Part of a small language model's weights: MLP 1024 GELU, capped logits.
MLP neurons of a small language model. Each row is named by its layer, matrix (down: output weights) and neuron, and shows model dimensions 0-127. Each number is 500 + 25 x the weight over its row's rms, rounded and kept within 0 to 999. Numbers have three digits each.
A block is one neuron, or neurons of one layer that tend to fire together. After each block is what it responds to, as a language model described it from the Wikipedia text at the highest values.

L4.down36:506516521497431498503451517518495534476527509528504529507521513473504513509504501477536474472521510457514535472524462483472518497479547513494469498469487515489486498503471500452456548488530493503467516492491448456483502531485497478484495474476445467518545514495443479503471471468503517514510508508504505530478493492489520473498497513495494517539504473561498513520481513520481515503487
L4.down54:526432520492494512517521478463510506482459439540478574515494513524551466544477470482519490469505533522541516460558467499514537484490516513492547528457516495481500493481505534468463489495509475485507466509499487494521503516497529504499509504465502473503503464532456484508502482462481517531521490497542494525472504481514518492495468481454526531468490480533540462444473490521497487547451
L4.down127:523538514485491480457484502514564456507441539509476476555558456522499529512459509485533475491519502511511529494500458483531471462524472521508548465434528472502517513492471517490473457528458489507500512510483495450488488472533529549522511500510472495488487538502499505518502492457500472479498481491552513511522477527509485526493493468503511494522522528501489515554497529496483469478475
L4.down243:457515533491495480498475520489487484494516524543489484514457503460482470486504548512492493526495546490505553525515482490482529493496509491472455492521500531482519507519475490522457488514520535446497512469511498483511501472540532485513499477484480506499490535539486463527517531520509473480469506520460490463478552514515510439497493458531514483535442512508512474519508504541501515451526
L4.down611:501515507505485472530507481476495467502529471489462518482498509520529547527538528511541525513520504495521521487477494488542498477511465532553446458505521473436497512500504481473529474456476497532475500519474527474488527518487462480559490559495528509521486474517505485471533502497535490491486487448442513509491494506477497474487481541465441456474477472466483512525518466459496492551543
L4.down830:508481472471551466534463465485530509518497534546431471492467511505538494496456515490506465511493514490510522513501517486521486529496531459485493506485521539499490488462528523512470516472478505493503511523484525528501485492457502507518440511512499530526483509516437474493502527484512476471483530533475489499526464470510472480496514531507525477458497518495478477510464487509484477497501
L4.down870:513520550499527497479503532503522445447489461492512473538492535488493474484492531503483491482513511454540530469450514499489544483496527497490485476508442470533510480469478492490507535513484487475504506503497489476550504504519471519509491507538556485527522516545508452477525454488536534508531519514536444507526504495480514477506499492552507509504483500499503524456470505514496483524554
L4.down967:530520525505563516514512496530470525486518497530509489502487521506512522473482498497492512535486524517509469492496485471487588529460476489530543497465502439552528454486483488524492506495501502513489453491509512480491533526498480471510478529540477479475506459498473475478485538518508463508509501487507472478486479518500488476498501514521465533484506492517500524537517497541585474496437
Early word-piece continuation

L4.down131:469562528535508469503481516553473489477498524529465499529508508555491488508465538524536510503510501513532489510506502511504538568544505453480504512486459531492483495482492542511478516534524485494469506478530452475541479502484524495508488463516535484507506506503483492484517493520515430502510495548442494478492494481498490486482480493511488496491455463449473531456494486529483529506540
L4.down325:476478485513492487524501535500531493501520497510517523522502541490476438503540509503503482476490491481459504494463484560502497534455512525490496483527476455482529459530528508508519535483525526475499477496526541506534506519516483514492495492519520481521514517540479513489496498467487452477480528518529494502522484525512485493513496474530504498478479505531514513489489523469503491483482
L4.down374:493567491550502514506464457519538522456506503560501522501513481501454510486466499553516532494504495496491518468521520475487525525495510466467533505493499517468487486524529501497542493526512476521511469516477482485465522477498518507503464441432505492516501517479501495497525493507491470490502496517466461504482533545453466482486494504516496486488514478499492509501523479551486452480504
L4.down412:538536479535499505521513519483485488531443539488505489507453521521505500452494480496471498465489494512512502517521474448505473503507486485496528474465480457506466483493491491494535509494445507477502490469529531563549515489493528500488491489497524497510487444551475503502529532479536497500486480553492483500532511524502521547492530481464492464524507495513527506500534539517535484505524
L4.down497:524487475532524503454495522484509514456511474488523485480491488499480529507456517524531516513483513502484511534535478500453503529552543494486529506487466487502473522498507457546512486535512509469487504507509496483485536483479506505470518437485502499512503543460515481482528498492522545476456470496499537553536510561516521504478478504502490493502477551496491505520506497480480520521484
L4.down597:538499485523511541513486478464530544454501513505456529457506467503528447470491484486526493517520485522475474489497527512479494519494503543493483496509488476480468502500512504471500497494495496457448539511512489477476508496534493484496493510488525487528541513482514460472490504517508500531496491552483480490417528476503485482481520553521465460537491495514519472448521520480466521487510
L4.down705:527481493540500504481474533494507478468483498499545481482513479524492536491511523511479493524465477495519472547466538505500478491503503486507515530476450484484508500533489498504523495471439503488516519493539484527525493457518488508488487472522556515546519503501503469520555497458518531450509493521530524502567467492475492482488510510539506529511486514496515511509461487471490518521473
L4.down979:484540483527509520478526510504470540480490513559495492498490495503530468492474514523489485475482503506494496466494460505505484482516506491496515478477526523489449487484490478503532466498506522467497468471513505483513450503458516454496500481498505454525487510521490529526462527528498479508518533515506484535482520474528483502523493513490499456523499450478510495523489498523503483582504
Word-final noun suffixes

L5.down88:472469534529497510452477540502474488498477478470505479464504461479488511470567509517513510495498510534511446551519477531467520476454482514499491501469483512528494504569547520519487541515494498518468523501537497505501509498478542519495550480487506495531475519488506482503492486479507495514480472546469515506529465518511476497501513520421503476466486486465479461520506501460535455548529
L5.down382:491481484466501513491501455545504539483504493516508492488519520527518475474534482505545537543500481459514512494552467530480481513537481512478531487543492507480495533483487532490545481551494412501456507485497461462501504537502507488531506497468508523519491479523512501471499507553505515499482499459456465495489494468471500479528508479475488523464492529491473492507497508529484496485513
L5.down475:518508517519492501494533521516492510454531516505537497493505515490493479476503482485564502559547506485496504521498496487446520497500502493506440560475503497502504513494509518490518511473504481502471474515489504492513532528506461522554531506480457465487513546477523517534467523499471517486537464544487474532495511511489508543497492458542451473522461466542486499487518499500500489525489
L5.down550:482444521508512543506480499476507505502531450478501491525497462572484479492492493516528463505485489491462483524508477503491485504541477514480550501502532546493490483547494485548478517496520541506497510542499500497493489559511461514462476513554504528474497515507512453496522473485522525500499502495461466478475487492493512484508462446505500520447477473480526487508485478485505497442509
L5.down737:532503506496502485526485540511471520501516480520532565492480510500523492457528471468534497482483501527516534512525508472494526512467534491443502514489508516518482500509502530519543506492475517535477449487480485484467454472437486494496511534510524484516516512540482522563474528485513465493499492522563514478495478494536486490477464466484488521435444496495519457523516517460460477529498
L5.down739:512484498484477482491507479486503505504494530491521525504493445491495493488498499511521469507471501536495483495522462509504493498515510501493452492480516500493522494532554513451445465490473510490446478524491530504495479520462502555533498563444490475503526509466520508523480520477520500512466496549498486553524503484499512478499460491517531495518514443460534498490517513478498509532473
L5.down824:475493491493513491529497487477508524500491546479484500455496517491478516554511498496503472467537518522526456529487529498515496477505512519491531483548496564490519490491466451469518458480514485526482527514440494523544444501477466508501454480490472476549474512477490461497468524522554532521497504558476516514491513472537473510439515518476534470495529486520494496515527494463490469535495
L5.down1004:501477521483560528501502536538502481487534518553501507476459506505509476503534498484534498502493485480513449523512523468456531491526524455446495506478475468477526512485546538491533542488512495490514492477505503533519499495493497497520526526521515475443531514518508486541496501484478492485490479530511522504532493500513463553547496501452501504477483502471542516458531460512477507525486
Mid-word continuation fragments

L4.down195:500532487472553487491493550500513564511502468507522516498463543464486509499484461536502455470553492500492506524526506461514507501498524447467485519476481489520480505518475517557485540488517504498483493487507465454516529541490522486475482503532498506487525467478426474511525469502498484465542498512479508459478521529485501515488455499503526508539508511509544498524495535495508489506523
L4.down203:459484479489522513516490500507517481478515479455455510455497556489452511495471505492455467535459487500500509489503501465535480523524488521472481522514504465512481480474487432464530488528460528495532501480490531501511539498489499525482499502531511462486459512506496479543512501508499490489533467497493496481498522492493521532503510521473499533479504528530513495582466479501505509524512
L4.down315:502530491500524519481561487499509528518477480546502497502502499519508453481512517489442532483499510521482499503524509501478544498513519473496523456496493491515504519541549485521523490528506446524540475507477542571520501517527488512507500535517485490551473473502511492485486502445475520515516530491522526489522482539495483468491524490536507510451487445488500513457481548501493487520489
L4.down408:506489521498507518535531540465500456508463495507491481511527486551509502510558473510519452483545522519524457496533516498483509481507472485526429528473463505532470494521514504524493490486477532440464517509503481510500503513462500514493496514509511489498451509488479491535534522515471498471525460492470505519494523523468507490495540487484492504479468497548455494470524457485517489488489
L4.down428:510472501491494515490515471498498483488502511539505546492471526493509538549490485510526510479520482471480539496474483490510498497439462561487514497534465494510524496455501531480489551487547537505534477470490499503516470539487488517489465483489521473449521459520478509496470575481435516489488508495518474472521538505470519523473505540509486475512514495489465492479477510543496486534499
L4.down452:526477498518531519504475511511562491473464488501513503547483526493514489505496495498510518488482489531480525519529524474511507535515512459482477527486516476497484488495506487474493423527502491525498413511494520496469543504488519522523541487493524490452490515490451525491488462467541534486497472468483458502492475526514516479486522535527472493505505521543502503482467472507486528505448
L4.down779:552470489526491520494525516533506488451467488486510543500489513542490492502494529471513514514437465488503485506498501464501556532508499470498481544476496480522483524523469509491503468531489510501493463512511509506472512496494499523499537513485474478497499481526479451467495496474549450554444558491507517527507543453530491488494480481509507552432523499511489498483463499518473534521511
L4.down784:516501527528480506522466498488468501498490445501466456468507497486534481457479496510499489486522568524498501577495520482538494518500496514534505508513502545502499525546497520488491503455491522523491530510495484514490543473496495479501502485535519477492495486487473533490503492517529501515530498498495510488525520481509450473498477466487496492447435494491507507521509500542519523500497
Word piece after p

L4.down0:479490550452448504488484484521491501490518516488434493471515466442512515458491495526467473484493465488502512525482477511497468496520504550489473505534527488530477515449503461497478490515484513511471507466484518468522503512504547472484445490520467480515487519475511462485502476449479484503559503496489521501472528491510527501488499477463533477554538507515507519508521467499504527486502
L4.down223:487504506506500476522498543524500486481496495512491492515489510526504537482503533546462524467510459502507474497503461524465559534495494510502496517477496465473514478517517548576528434520570520498481524496503463518469507531501517507554520571457482513494503517483497513483515562520544494522477500501476496524518513508509518531463523523471486510494506495483458503510510482468506505504500
L4.down335:496542505516474545498497510537480516540480491509502459488505468528493484528498517512472515503486516521537454525483518492505455511534514531504445475500485500532490540476506529513492455535465505517493487525536471512486505440495569477512486498547431497481496500464553469548529512474483522473503498450505479485521492506487515485426519476526491458528528484490485533494477539514462467486448
L4.down619:510531486484505518527473475505484524479537497486435518471475486481500507537486500488525504455540494452518515455516558501523518510540489503536489510514475518473510492491500516520525494489525496498459505452490481505457542481520518498550501519488491481503491489498528505516505489487509536509501571472489443478478527460548519473505535509470482519528539491522507499555499527494505496534512
L4.down706:496483531471542481503459481484487524459498548524465505480495466484494523507527496548494537464508513477473499523494490463579497497462506505509465485493484471462448476521469501527480501448497524516456476509447484467529519521498508512512497517484484507506465484522515481529484500552506534482488504495520531529509471501516493530487549527474492470490518490493454511524502498519518510487538
L4.down775:484522513480494483494525508508521505481514512477466486480498453444489433503563499528448494482477517444564517537508544509518484512462495499498476472501480393498497511480537533486508502525496528520506493484485497495518490474501494476499510521497544502514482549467495498520489499505482480509456494496494505494473471458505484479517506511470485505525489471476521510496482494477493547487524
L4.down946:478470472471489494486494457511473516452543508479486486477526466473496458482505522484494469464509515494505524534535498539514549480508490470507496497498539523503507478493489514484491458500501498535481491469512521491524464535496541499485481540484516522493466535493526504508513498480483523478524513484465483506473481493472530506518455530464500543505524560496525502507517440476501517478466
L4.down983:495493515421516495519523496486445501490530491462481500485471498510484496511484498487470483456507479517510538507516511517505477501532498496525510494464549507512466522486506503523468492477530548519506519495527470486492534495502544495541536478524455483517468507481529515493487543532534499490527479460481467474524541533524517497493486515479468465492519521520529465576460506480497506492500
Second piece of split words

L5.down118:544526482502497509498461503507573498487463461506506506496473485504498479494478486491483529504529524480483466463471508513475520505534491479480518485526499520539482502516469540456494478460501484489525494474473450513469510479482513484540527471508472510456525497490524492507518482453485478506446541534463510512518463561518529511516541509507525514495493515485446503499463525546527532492479
L5.down301:536519484441506466537492460480441486488505486488497481453473476469483492513487496479509478498506473478497516506534475435553525508503501514462509489518502506529483519519519483518475502502538474462448494507526502495501490492536575471506469501505496503491472466496494508505515495500514511515533535500494507528508519505480518529491496527521532471470505545535485531523489547524504496509511
L5.down350:561497512522523510504505505493504505517518483514501505503506489479486530507495461505521478499518498495534479512475501489477512458494526480492488493473508482508499525449526509509575505507458519462489461491556511527455495496522505503508474509489487503484487504483462529526471486531513507521508493507494493541509491505458494477502559491482492459479504451489529562513499466499484513485481
L5.down402:524553516513510481534491511498473481486491480489486496468494491479492482484518511509462481502520467460508503509548485466485536482483492512481493483557479514507461524509502491479457515561475503473519483493540499451496495507499502512461467495487497481487477494520496508471521463484498489446470449512490517544492493508490448524501498497482536496519492505526487515483552522480453492540497
L5.down437:478498482506488512498529532478505526468555526498510459519507551510485490495489483507521453498512526526521498502519495450499494450550512505524496496461520511486533452487503479466555462487469501547513518482511522505474544530471463516504497521496491512506503489485519520492517495534494467490475516520482504517448471527489489529479534480483450499508478461496475499526484455442482490493478
L5.down444:527559479475487488523471504509476493491513477513504540500515511426528482411526483444493439491553498520503506483514512502503484503499545528514487523531491527510460482476519530516500480465482509542480495457529499488539472530520484499537476519489519475516501509516531516467531515510441485471519525486516514441508507533526485527474500507519497458520480481483516467517501508493476439512520
L5.down869:503452510506490473447514500443467474515445447476504471511514486511504501487495523494538470496479473530456534495532487521475505505514528495477499511488532542505510553491511482481534501527465482478509466490530488518497473489507492527502474491496498501506484511476503535493496502476500441495469461485521487522497497513504495540508453548461486486520504552543501487528519429505527513505490
L5.down958:514495518522489459464485504481511518483491495499533497517505450475536536518486536523474488521508511504497538538492547504493492490501498472530511464503496502546467486496472487527476491516466554476473523486493551511519489522477518477461485509530542449535528478492497532494496493446510472508537487502504515485511503524525488513501480469513514481546517495529512506563482481528523509464473
Mid-word fragments

L2.down187:492498515485506537492492495498522503502510463510506491547521545536532506486543480488484547480494480496506517487531501508501498491496507513537523552501536494510491528501473500475468550480550474524517459516469484480461507501485467531479505460505539548556505495483520499470522470430540507460504498478507493486494523436486506507514519507485480476515480530537452508500495495523497510498510
Word-final suffix pieces

L2.down249:489509497486508485506508511478485502511541470514501511516465566502475536493509524504493502519513515486497435489443475512491477496513514485463517503487508564483505476524484458542535501510544508540486531474472540472474562481480481497494474474522460471467485518469499528530469500494500497463505509517513493498479493518496449520456513486490510529470501477454479535469497523489474513497530
Word-final suffix completions

L5.down121:527484487466515514517494444478469509513512494553541499522510518506512474563507516471480493517515486505483510485509475487490507469522490525531496475525506469517483508549494533519493501439514471532495496496499513487497543471507493533553437461498456516494524479506500504503477494534490485462511512487479474494499512466487517492472508478529463496547494511519496496511548508467519480451496
L5.down155:496502497516507530538469453503493483538505502496486532518493542501535475522512522487450495552454490503505535514507465517515494490494545471479471516466497474501479479503553498482507522495546537507514513448493471503515454486513483549517520514515476500456455481496484495530497528489510536510482504472482481476501475524478496491510516486530515434448507524495481512502482481472525484534497
L5.down189:502486492488506492501449541537510533544480505460471497499471501522431529480476466522517510507522482479485480510493502481528514503502549513554513487457508501515434535468499486502482484472456513484510491491472476531480474540508498532481526507531541486491528515509503501554498489489504483535481510546509514491516479557513542525504515469502458491502484528517493449491537484508512458484528
L5.down464:465531456457460489508487493507505499489516494508484525468519514480501503532470526472473452511511506536505534510475469491483487485477523492520519560522464466522487508503510502504534450456469521507484461475451472534502509470470440512472480495514475501513470472487527494559474530494481491546540504501442461505512513503501478486526459465544463511517516497516556474490519475504519481518483
L5.down502:498505480454475455511426463533509519509491511550460498495506482464468468490500534532443505514514529462475493465472477515505455538485516501549517492496519500525481508510485518480497493527479456467512524483512475534494508516520499501491461511488483513528521492483530497486523483495510505515498497498527486503497498512507507500515515506515531469459541465424521518508507470530542548491506
L5.down719:510497473492545491542496551478498506537532489482498459549471507471466529508520530501473461468495514491525518526468512494508450476482479517516494529485486510539478505548466476449487533475528558496510510480475500517508516494471510493477513483527426551492445489501505491531456499485472478534506481467484490455501474470490525475488515475515515491502540478507500476483520520446500494502480
L5.down743:504508440455492500517491495497477492487527503488481520453500458476486522525465489510500459500508503507506521498497464532465554526512523548481492480516522522471489546532465511527513510508481522514490526516443486491487482509521458459448461507524481520511491524509514474513497525473529467516479480577480527494547506492489522545514494543498495445514492471501536506505490491508505520483486
L5.down1020:497525455511449518531474488529454549525507461513482535525520523474474478521517551492519490515525460488503510514492484488475488465487515453503502479528513521529550468473534532490541489452494433515488471468504478529448492509511460515509414474500452502488529506528479503496485523519475487470491552505499481520512477522484513506485547509554521492527490459470518481506514472478488507481492
Word-start fragments in split words

L5.down23:535474517501498503543507439537529522500521525538480504497500495499509514488495497501511505534472520487510471492539472525491523494452510512485492593460467471499543530518514527536462528502527503501511477456492452478501494524509520485526479494459512498491478513500468556518534477467493495513475470536515503518478496499496506497552479478480509512489502521486463516487463503518510520472484
L5.down38:499503518503516519464486460470540486470498492498517499561520541528511452510520455505521507480471497484542475522513491550548489510487496511472464492504550502459495511464478463522514500536532512501512513467499490450523507492559526484475494488519534483479491515517521530523476479522482514512482455484493456553440472574512486494533475520480542519503513504518475502475496508474494490498547
L5.down127:552507535486472479504495504525439507494532492491461517508507481470500537458506473523522479525506502459485496528482499479479509484506459459527511503498488500473487511477534519529511483529488526471505465505523538538491470536538529467525490490491479504473461520514457440526514496489524497498488505554495479510489522519468531505494483480499514499507447461472496533485490481512462502533499
L5.down148:516498538486545531493481490469517493508462513497513504510530449523491492470479517470512497468487527501509521519522487465478489460497491458501504544508494513528476537480446501526472530510464514497503506530498484482489481505485518517490510529522489554469480504532513493512526488510494503533522464531497511527454491481483468539511490517487477495501489518534460555489504463505518467446507
L5.down354:512498538510476546485496525508486481515462504527471537518538529501534472510530527504496483548506526471531462505514498504442503476485508470494521479444540521494475477474443552511472500482465503493512486482490498497470496521480516516492496492441491513484489491454509527470501472516506525487513515523503468480488475498511499478509507491503493518467484494491503545521507574484504533542538
L5.down394:525516534511488495491472478505481475493535529536483504513519465514486516466511502488521537502523512474494481510530523543501517498509474474485499532526521495507513544461470525494510506534521505508464477520518454474467494508521501468506517484446564495508495538479516490506480476492479483505496506486487489512493508500453521465507524483482524468467452502498520527545462452531546521485492
L5.down705:530453532543522571506496511426496528503520501446486453500485496465505479542507435503470485492483498516530502492529464494494523505508485516480458514520497466479515488521526456481491515531474497477507514463496511504514557524465502508534537465536547537496464472462510488503503466476503572467507475541465486476461504498513482463487454530495463466484504516463498447524497527534529496487499
L5.down765:525507506490506517542501509502509528459540488529469491534550478528539471530521507521502495508520463488549483476553462495488487505508527490506484488469504520508473499498467473479455510491510473493505492475525485479493505477505507536512512496491560513500463516527490493531488447467450516472488522533506493524449488490511547484521520453492542502496444553478492500440504516504508488503510
Word-ending suffix tokens

L2.down337:518516451453544525520448464481503504466508534472553493502489457505519496513510460480476542497469479531481495443482535459459503510490463486533477461480496483564483485477510516466511453522522489502517494462501509471490477466475531494508505535497529489504489469528543474535504498498466482511471503494518468503497492485508466501516501528448483523515552485464495499516510478532525536507494
Word-start fragment after bracket

L2.down69:508540514509487514478516561508481488504494482539498533485468560481506538495505527498480492540489495553504518445483504508453547529496503509490484489502481504473507443471476525518505477481512494528478490453504483476499473484499510494511528516481487503519478519528460499504485516503549438514549499511515511507496490540533481474465474516524518491474455454523502515468523498485483427533480
Word-completing suffix pieces

L5.down57:541508515503499510480483518460538525494536523526510533501511504505518503509523477546533473472489511468531506489545494495465499502503515489477477506511496520483499526480489479477484502534506533519518511492525460504495486531503521497509486497469457515428506463503478477506489510483519536483445482525499461531471528466443489528484524539481521504503480507495471519518532514479482483469580
L5.down244:542461496534461464515481494475444544517487481499525523475517481507509477519492522534488500503515469492490484531501492508537506483482488506520490519457472518504535509466487493498540476485472467517472472535456507529492506530506454490488514505512460496503482519527490501487552514491508545483466472576487454521492549474466527502513548492470483478543481502488508541506508481469491475500472
L5.down329:515493477525493520509508511537479516515461492487508489484502555534461532523537527452509521522520485492497496460526494494453552465526465479532494540531490496513539528494487548500514509543483456476499456460544481489502487494484483484534473489512513502516521526464483510510487517517567539527429498503490520518521528499460490500482474510500503443481498499505495531534482483519501492525501
L5.down588:545492489508481498466517467498533512490485530543489487481510520503522493486513501515521525503519512453474476507518490483518506490525498482539490524442513496451517557503474464474508458491472487476520478556457521541491519513507453483514501465498513503458505484484484505452477523520484555555478497550486488530497461478449519513485564542481545471501509501515501529494472511500521500485467
L5.down598:549472519493488539521502506496488510510491511513490478460513525513537460452520528457486514543549501507479448459533514484463501500506522442530466506465519520524515508541467505501542507526489515490509472506469487526530484515571504537463491474500486498472495486471477519491485502496537535465504515528536506526452514498479506540503554533488473463528473483509509502487512516475474517495492
L5.down639:505478528496493510515501476472510479504481493486510502503483477475497534501444517505512493509558470500456495485535542535497521503473543480508518500539529458475530517485490530549522512502491503537488493504476466563537514458509514475473474502509492498484443499508533531499514480477568509493450523501511491517485514488493496524476459521496521498524494499492476513540487448507479506477463
L5.down931:521502493484471487464554500487516559496496493513493499497502523492526525522524523450500488469536452508481472490528475483501505452520486485477468481509481559473508503499502487493492519492545492455460491467498516506489493497520469531511486528483478500449523477468474457476500505510549505497463478459523481561481536490478509486523501467483519458529468484468524504463540470461531481508505
L5.down979:530503472480530448493508558486481488485548487526483544497513487416519476485536505493549512516523525486473438506499498444482534521501487476484521526508489495436480535480524489497491508502518529472517474465504511495493523506529473527472516539548481521498459491520498453501506479511505514514495478516469513524493501478479526494515515515489487466534455502518513487516487519468523475493508
Mid-word subword fragments

L2.down685:514551512478487467506486489538475507485496495482506530497446468547515470539488532570521481484533459496484506490515464528494474528502518497522489478533500507522520518492528485476465497497530494487492470526474508476451514480492478504532591496521488478488537495471539472506506478527504522508521451497497484530485517492520502540493497459521503459523506483469435497522463493510508464465529
Name and number fragments